Part of a small language model's weights.
Architecture: LayerNorm before each block, learned positions, tied embeddings.
Training: a variant of Muon for these matrices, 15641 steps.
MLP neurons of a small language model. Each row is named by its layer, matrix (up: input weights; down: output weights) and neuron, and shows model dimensions 0-127. Each number is 128 + 32 x the weight over its row's rms, rounded and kept within 0 to 255. Numbers have three digits each.
A block is one neuron, or neurons of one layer that tend to fire together. After each block is what it responds to, as a language model described it from the Wikipedia text at the highest values.

L5.up62:135124148144155133111086095142091120133104160101149109068123106120130153122106096110138163124129095132158101071118100166105126151123101108165146194119114140114085142122071137069150119100134064147123131134151125117087096207095127147144145162165081130129218090117087084156128102146096130173111113154193057114143108115092115151165119143154067103188132146087201132101109190126160140106159
L5.down62:131107147164083138110138168150142108071143104122129129108149106144094098098096124135147149142071119075077141117151124158100177081128153149164087083129110135161119131152164098145124145115170169131201141133183190132178097107108108134109152049150151116132161100161110107131155120183126125108053123102107108056162101082127147131088148111115161095098113122118101081137206101137161128145091
After a completed name

L2.up551:163120168149152109117107102167129152189054143134139137162145146105080131079129152083098079118105193138126139089166088151114144089134118124123070133164104126090125123106093071186107115117121147150138128117077109134108085106069117109140091164162145129098087155106128125127173135131149175186135108160124166120067114139094117105133172100138076165175131108172136120152151160060164146135149
L2.down551:138147118172167102139157077153116178153156129120111121138091126103090118142127137077156147186175145117143117195107114186145106135138141121078157130082151092141176174093074147130147145131113127159159118122140114114172151184148137090131126137083069135151132108178167094141101157157134140118122090127148120092131206187107167105063138141116133091118161144111089155065124069174118050124180
L2.up861:144106133079118143108096098154147112177135120072103147197188147173062143171152154106132128122173105109138150093163102125116137162174178100135173136132118106151165149143171111166129136150078107094147171105139129145161153170125111149114131146163126130110079107083148119150146095147114159131104119118166155153144113127204121119132139134167153125148087160187121149108187144127125178120062
L2.down861:088094107061060123134137138166185134124116085093119090147134146185080183140166129154114142102178151141148110166117140108103141172118145104083171156194175080128095164175173108113134114157093082131059117147167136096129175153058132103107093125089090083170119106120134101102116139120161162148168084112171109111142133121164180080079087182164122141104094131120152151156123108092163105114103
L2.up1332:076072063097120117116107140140119095168162151059077135129092082155155132139190128118138129133169153119099134101117084146103084151142145196167181143205174130108117069168063136131088141148163072114178135144124131134119106140120109148134091150166117122123079139139070138122124199127137086183097143171115141144165143135124092118178138133126129094092128127137110175123162177126105118152116
L2.down1332:119125156183114179069105086131145117101125148109053127114130082147144153095138112107067142134080167134091085127156101107167187177151119103133122144162104121095169125151129132144134095110180106153117162161126150145123126151119168124157125144144185116102145128152104142120128085149125167120130145142095101097175167071066144145102132144200101103163130101212082112167109162119145166161148
L2.up1471:130141142102133136127103140133139149149059135108208154108089134125067107198162150134131148155143070161106125116118093145064154094104056114148158129148090152147149132176133098111158080141122085203128186075147087078087160116073128132115122072175066146105107093111144121145102140133112162201130098136056144188155106103091134122113164140127115111144075120132130112157122203156172138114170
L2.down1471:130120079134155065153065076128122136141160184119161097091191146161089076122155125055162058154147129083126150130125164145070142094083139166120169151108164143143171142094129166131192141147148147105133143119130094144126107127180071129115163150147113118104099158085104078138163142112143103125123125179153097117134135138108141140130148126108185099134142089083194131124153130181035143120115
Statistics and coordinate text

L3.up208:133107213117138134117142133128108089122182121109103112112150138148090119128074163128045109124163158136129190099045088145132151145164144135131134188069097093105125093104175146126132115144136130160158133113097144155070106107103114068144159140123185183090162110107172109096129126103148075176144141127068138140092130156094137142087148124127129163117126146137089095141078123095123045105078
L3.down208:165162117113173131110132094105163161132092141151140153146116107156114134109152117169132143112086111103171101134103075096153062101118107099125138143207111158174132149162108070147126118190109101107159115163133126136147114090106072145090054114189150112124079123176082165129128125103127142150081132115138095121103105156136106123103173127125120122117161108148151135179138140121141183097121
L3.up445:138083166171144097142118146122136231090145159152123112121137172097087134159106091107149141106152180139094084170137087139145201168160144080187074135140087137147125118105078160154139171159127135161126165084111166157076188128164109181116104135149097083125116073153093139076094171121170119104149141214116153159101144127124137146121159098148078142134115126144094101145138111113155160205050
L3.down445:130138078128139172149120150174180092161086087150133104082103113126151119138124156157141099084094098239140151128083151169163113131115151111141160114148074104078132131148125125156114147121143154089101114148120047053156106098064155074111073095101115152081173194152154082166115091123091150126120109108136129118164136151096107125086142132179132110088181117105123108157121107110106082175170
L3.up793:106105147130070105117073121091077127139118074154101140186153164096183186164140095165101088129178086112104136092165142121115156150128089103066151063132090116212094150144138061171049108084167096149121125078136182127157194120189142109125147143146179122079130130166059123089091125181199101138099112120144140155097112113097125129116120127114152108166097114156149111164101166107157127058126
L3.down793:119180155085124143168140112110108103148179099196128175101135159080107157145129091122211105155111096114089093178112132119111127136128124137142136140164126181087135147122148110157145106155094109053157151086071098201068135173121117128122108166143151152115108109182139103161127149123092127096137116119127117038140107117111149107071136133099170123120157157118181150090121137133100085165071
L3.up1166:105143162131142110125087146112103111077112102159124130107157177136106172098114148130170086108134109105124141121068110128106153100114145171100115098135127132149174129160092084115116077109154150149115133167086157140110159120120128085101127155172080082094122119105070123132122146077120141188106127209120178156193114107109099116113165112108165161140115144133173136105113167121052119152126
L3.down1166:150130150184094086164106119082119111151128128180135109124106080121120165153157091098154134134134154073173130180097104072116130203206137142130133082171114168082085138080148177159113150114121102113174126097117096223103127182165134106088119144164169138152133165154191111182152141128155120091185165131078132143197164156096089152097130095098124139118159119152144142107105131101113066134081
Name-completing head words

L3.up188:099156122106110106127104104124191182127087194117074139140167100186128129103127109173160089112230142111090148097132113156173096146141113114104107193161119121121118178131121093167105113138184135085094097096129131152106159123151082125089168158119149124118137156151129174099124115077130078137162094166075132122129137083185096080131173187124117128101155092126167136095164123094118135118128
L3.down188:192164132122109157112111081069106100143136103180101156170109104149140152115146147099137125071134145086112149146150165067085121149123103083052117105136112234115126134149097175167119104113142156130139070103072181148120125125102135096118185173065170131113157158131156112143082170118115176148123129182106130141141101096131085110146109167151165106129165153110098115154091133139107098151145
L3.up276:090136146131090148144103172117180098169163056075120111162110122112158137095088125085126112066154139156097151114102134140065118160095158120132077098154172086129140133130137094139141101081114106107124137143178082085118143239105111234162120115175112104143104123103121156096085115176162011197151166077171115098064107133123154103146116061154112112213083156066149148141150118158124164144119
L3.down276:171075118144120134169133121036146113121128087082137097165137182086128190109114212150082076144189126144087057133129163082113154077112136152087091134145078137085094116124115114114101182051151144122154176165148112144111082101100048183137111111127108132097150173078158114100179098150128122132153154156137147076098073159148140075182155094165053072162111116124126158181064141083141074072121
L3.up672:090112158127111123067105067170101133103109099154154120101146127110109131142097136139171157149124134129144154183102120139153174172099077145123146164120114111148116115176123113153125138184082140116052105147070111122145160154134133147120168089207118118151127087134154130145112101095093189116089124099139133089102153137078163169170197130048101070114050125076164142090141134082149151067086
L3.down672:166162116149011126117128105153161135150200135122152131168128155146135089178072149072077103098133191146138145113133185122156133121109124111106130078103152158161203109066182130129145159113142135086103127138180074153087072138111128175153102164099147091104105142171033149096132069099126161159099172106104099172164165140116196121115095154139159086138178097127111111123142112150133087186109
L3.up1135:113163153142170146093150119157061080168134192151175179104127161145140093186136102116150184127143105102116184065127108131169078132106113115111174214104087157112110137110134113162105078137108106136084148111179201191131147146092101120110162114075171110103090133123160123107119063129172094109151114137062146159167112103188191103138111131093140092085079154033158163146169114087155118185118
L3.down1135:148127133140113128183083096117154207163173145130091109110061181143176128081107119125124131113129145100165160123165117105141142130135128158117140144173160136100122113032147094167139121120126156156091088135140090115087171147145156108105107150108176099106146125116169089110153114108137163127109089139135134157115087109130109086157104173162096138132108077126148120167101159100069128129088
Stock-phrase continuation words

L2.up519:167110152107150114151152143101116143188081160099080118138166088175115087093157187113146125167188129122187123123139076134155107135146146138144182170099150074100155133144128094071147121127082128071110147144098121155104045104121113071135159132181115107141137120127147099127104129123162149116129073086159116123163081103100094138120086105130214142129086126084126139113133091130115151128128
L2.down519:101190073128188125169147111086174169161165184132192134080121122120171146154127097159120172145181157130109069149181184122108118109160129130139145163132138126106122118143216139126131117086094123139098144114042152175112135085157110162140139130108141131120105105139092153131092107146122156143171129120174155168146104167093107060171147122096118167146140089079107108170063108137131096131142
L2.up1136:111122161081083075113094088121117162148171065086075146127103121149137102152120158149068101131179145134107173091144133146180088107180167082164140192141085156160161053127190142119122119070138125074119109123143198192205170089120124097143120144113138109137224127089176157129171150124118120132165134115130128104075086119113109107061163158141168128087121200100149133165136151163078138114109
L2.down1136:125196141092095165108133119103124139091103082169104166094069189126107111105168119164072117137091141119087105121209150165210068172181190087066057129118156189099087134150154180120126147111151103148086131174115126165149139080150112110138124164139135116160109101171122090139202107112144097163149143131152118119087109080087114136096049147049100095156141178182114142126104151156152085144153
L2.up1244:132070173131095147114127207145155147146119134113146092166133120148062127121105146102185151137124082140112183063130137160094148158143209179138163124150162115141167148152146057106124091128081086127090113071121077115109136156169135102120116138145128137162101079078158138100126103106117133119115100095179112126077078118132139057067155115069086091097113142143091117123170187115090141081145
L2.down1244:135092143140143185097120156191145147163180149049188080053165174161074150135154178171151153100179118139101190093117096172135149216125109182119100109142214114149171118113154133104112131202120135195118144101124132132138106135129163092137117067143114151116124075163122088109117120139133125114092110108076138069095044098157152178093136124165143203061150080142129128119146136076179094095160
L2.up1499:100149176091214093138077108117154150076148156097115103164127074172142139143079123139174084151163120122148155110084144133127144094150135150171109168119132093132176165119118128102088143093054120171089119099082113135118165139109126148130109113144068162133137105091106126168092105111126092100137131125184146093118101107198086101126034092100141134097159157170118043094108167159101139084159
L2.down1499:144099141054128130099105126166106123113117137109141132117113083138145123135158105121096124131100137087079111141151055209147170137160146146095192128133141084109115106157148052079127117080108201146116126122192117139116149168155160106158126161140120151175146124108100197076099177146122101135163119083159168129074086133119111160145130116122158125175134120132102136119121138133134118093163
Table header and stat words

L5.up1307:152171126065143085102109145121098067141115146118107165130100136115142120119111112065086143123146121169093148133124154157137133138124110146171083168104166059108135129138177104099162056103120103106100095139173128132101198078178112089174155142182120198134173128116111058113103147081108102140160134144154113140115136081130107122165165126109152142124110140153149126178132168168177113140133
L5.down1307:184128071123134115129121114186180103083083119124121098125100129120102120176122128136101093106161101158112093169050162149083083080133132157206080088102124123119134153097184132146070108065104120101134121146125115090150103179128116072130188160105127123174110159070083079122075137119125119166188140129080052075112129106139176157121150097141132119127095080097141112160172148103100133127133
Census population nouns

L3.up93:084079069093167102091111165136120105134161151077131112151079108133151155117060096122078072129156161102077115141130119147147174080097157110135107204125104142137154123155131126118075127126129138116105106098155131062113167120128093076063141155167136155098136097090172142065116160090130147106124148063157171192139134125155125137128085140064099131079113144164069157097103129118137104098121
L3.down93:119185153078212200073168149153148077106119087105108145108145131119068124132137123156115160131138125104152091104154154150117067171136135057159115113146120057155153136117125100112136121137160168118121112150099131086144067128077159146096103099122095110134134165122114117169120155184173125176077144118097115118106107115152097133086090125160146153175068108130128175099155130110152106126117
L3.up687:114131113048151182128156156148062119139110129167182111142129130136094140100101147132158096116148126120101182128138156151133182097118122153156105143137090153110152109139128088117116143129094081171079111148183143141182118124115129128102100132111097141090133114111140096132096094104076132145182108152089150128097090096140133052098125113088147065142098170104165147180127142119156177144171
L3.down687:135120126106122134174109125158102153133109073148120097124148144159181155150090132132151204157121155063035146096130104113086158107109095140147131156156217119121122127184065064136115175158105108078132182142095098096099156147150110110136124146126134125121105126181166108055106123150078123169179086108134168162163077092128113135141150134123155207164089092092141071138044119132149094099158
L3.up718:127156132098031163118109189145123139148086149115079177057122141174148098162117128161159168171133182148187162109104138148131118112093091101079165172202080085080105143137116119117125108090150139177134162121132169155194156129113108138126094130183111115137129077130122105094131146126133126110132080033095131166120117123158212156105105107100136147076110111113172130121132119084101136172087
L3.down718:109197103159123102158137122082174173160054199154123096147099144104157114091114088101122163147139154126126093085181132146090135124152118141187139137099068153082136189134147243144079161134157205177156127097157145142166135121088167142150143111152077150054059125144127124118157077120157117098128133140105095125139138162121119115110157132107143101123115076099140128145094118166173066089146
L3.up1070:094111141115116122076114168157144138100127161111133125146093164138125079095143149078127118144123116137136119080081126135130173159115174147156130110171116187062183163139169156098141126137115081136116132122170083090075136170094115072159180165151069193157136126092168126070156120106150134142139132137172159062102095141166111128087131048063105135128091178113160082106145138139112180120124
L3.down1070:148149168149118150049148173141152162144133108132100102091139142151074108103118112078113153091124151128124125122121132162136117176165144152105098152142172148145177153176150141143127136147071119169143126116138115133109092074122144146170122103126090166163130134110153123050131141114119126074097121140127134135168130130122059181122108117110170119114133135113100132119128173119173149109141
Label heads and units

L5.up945:088108071122163124082130125064100158128125113076112157165183146164109182127159123154110100142148111108173161117152126150106092104122102106089128117116125110115142128146173071133142090137121133128097082107129133083163129151148113129116151129063160144170129123184114156110119177098193100079160149177120137133120138134133123160122152202126090126068098124071177117123123103207091144103135
L5.down945:171107085142139149125127126160173140086107123115135076196192151137125140174113115084142074149136165104119088087107141162142094158150138093109108084144152164106122121130130103067123094143107119125125093118081127051146119137093160126118066126119102113194112198120080158077156087084154059152078093155101111124144044095087106119150208137161152175094063152135127132145157096139130070122128
Table header and field names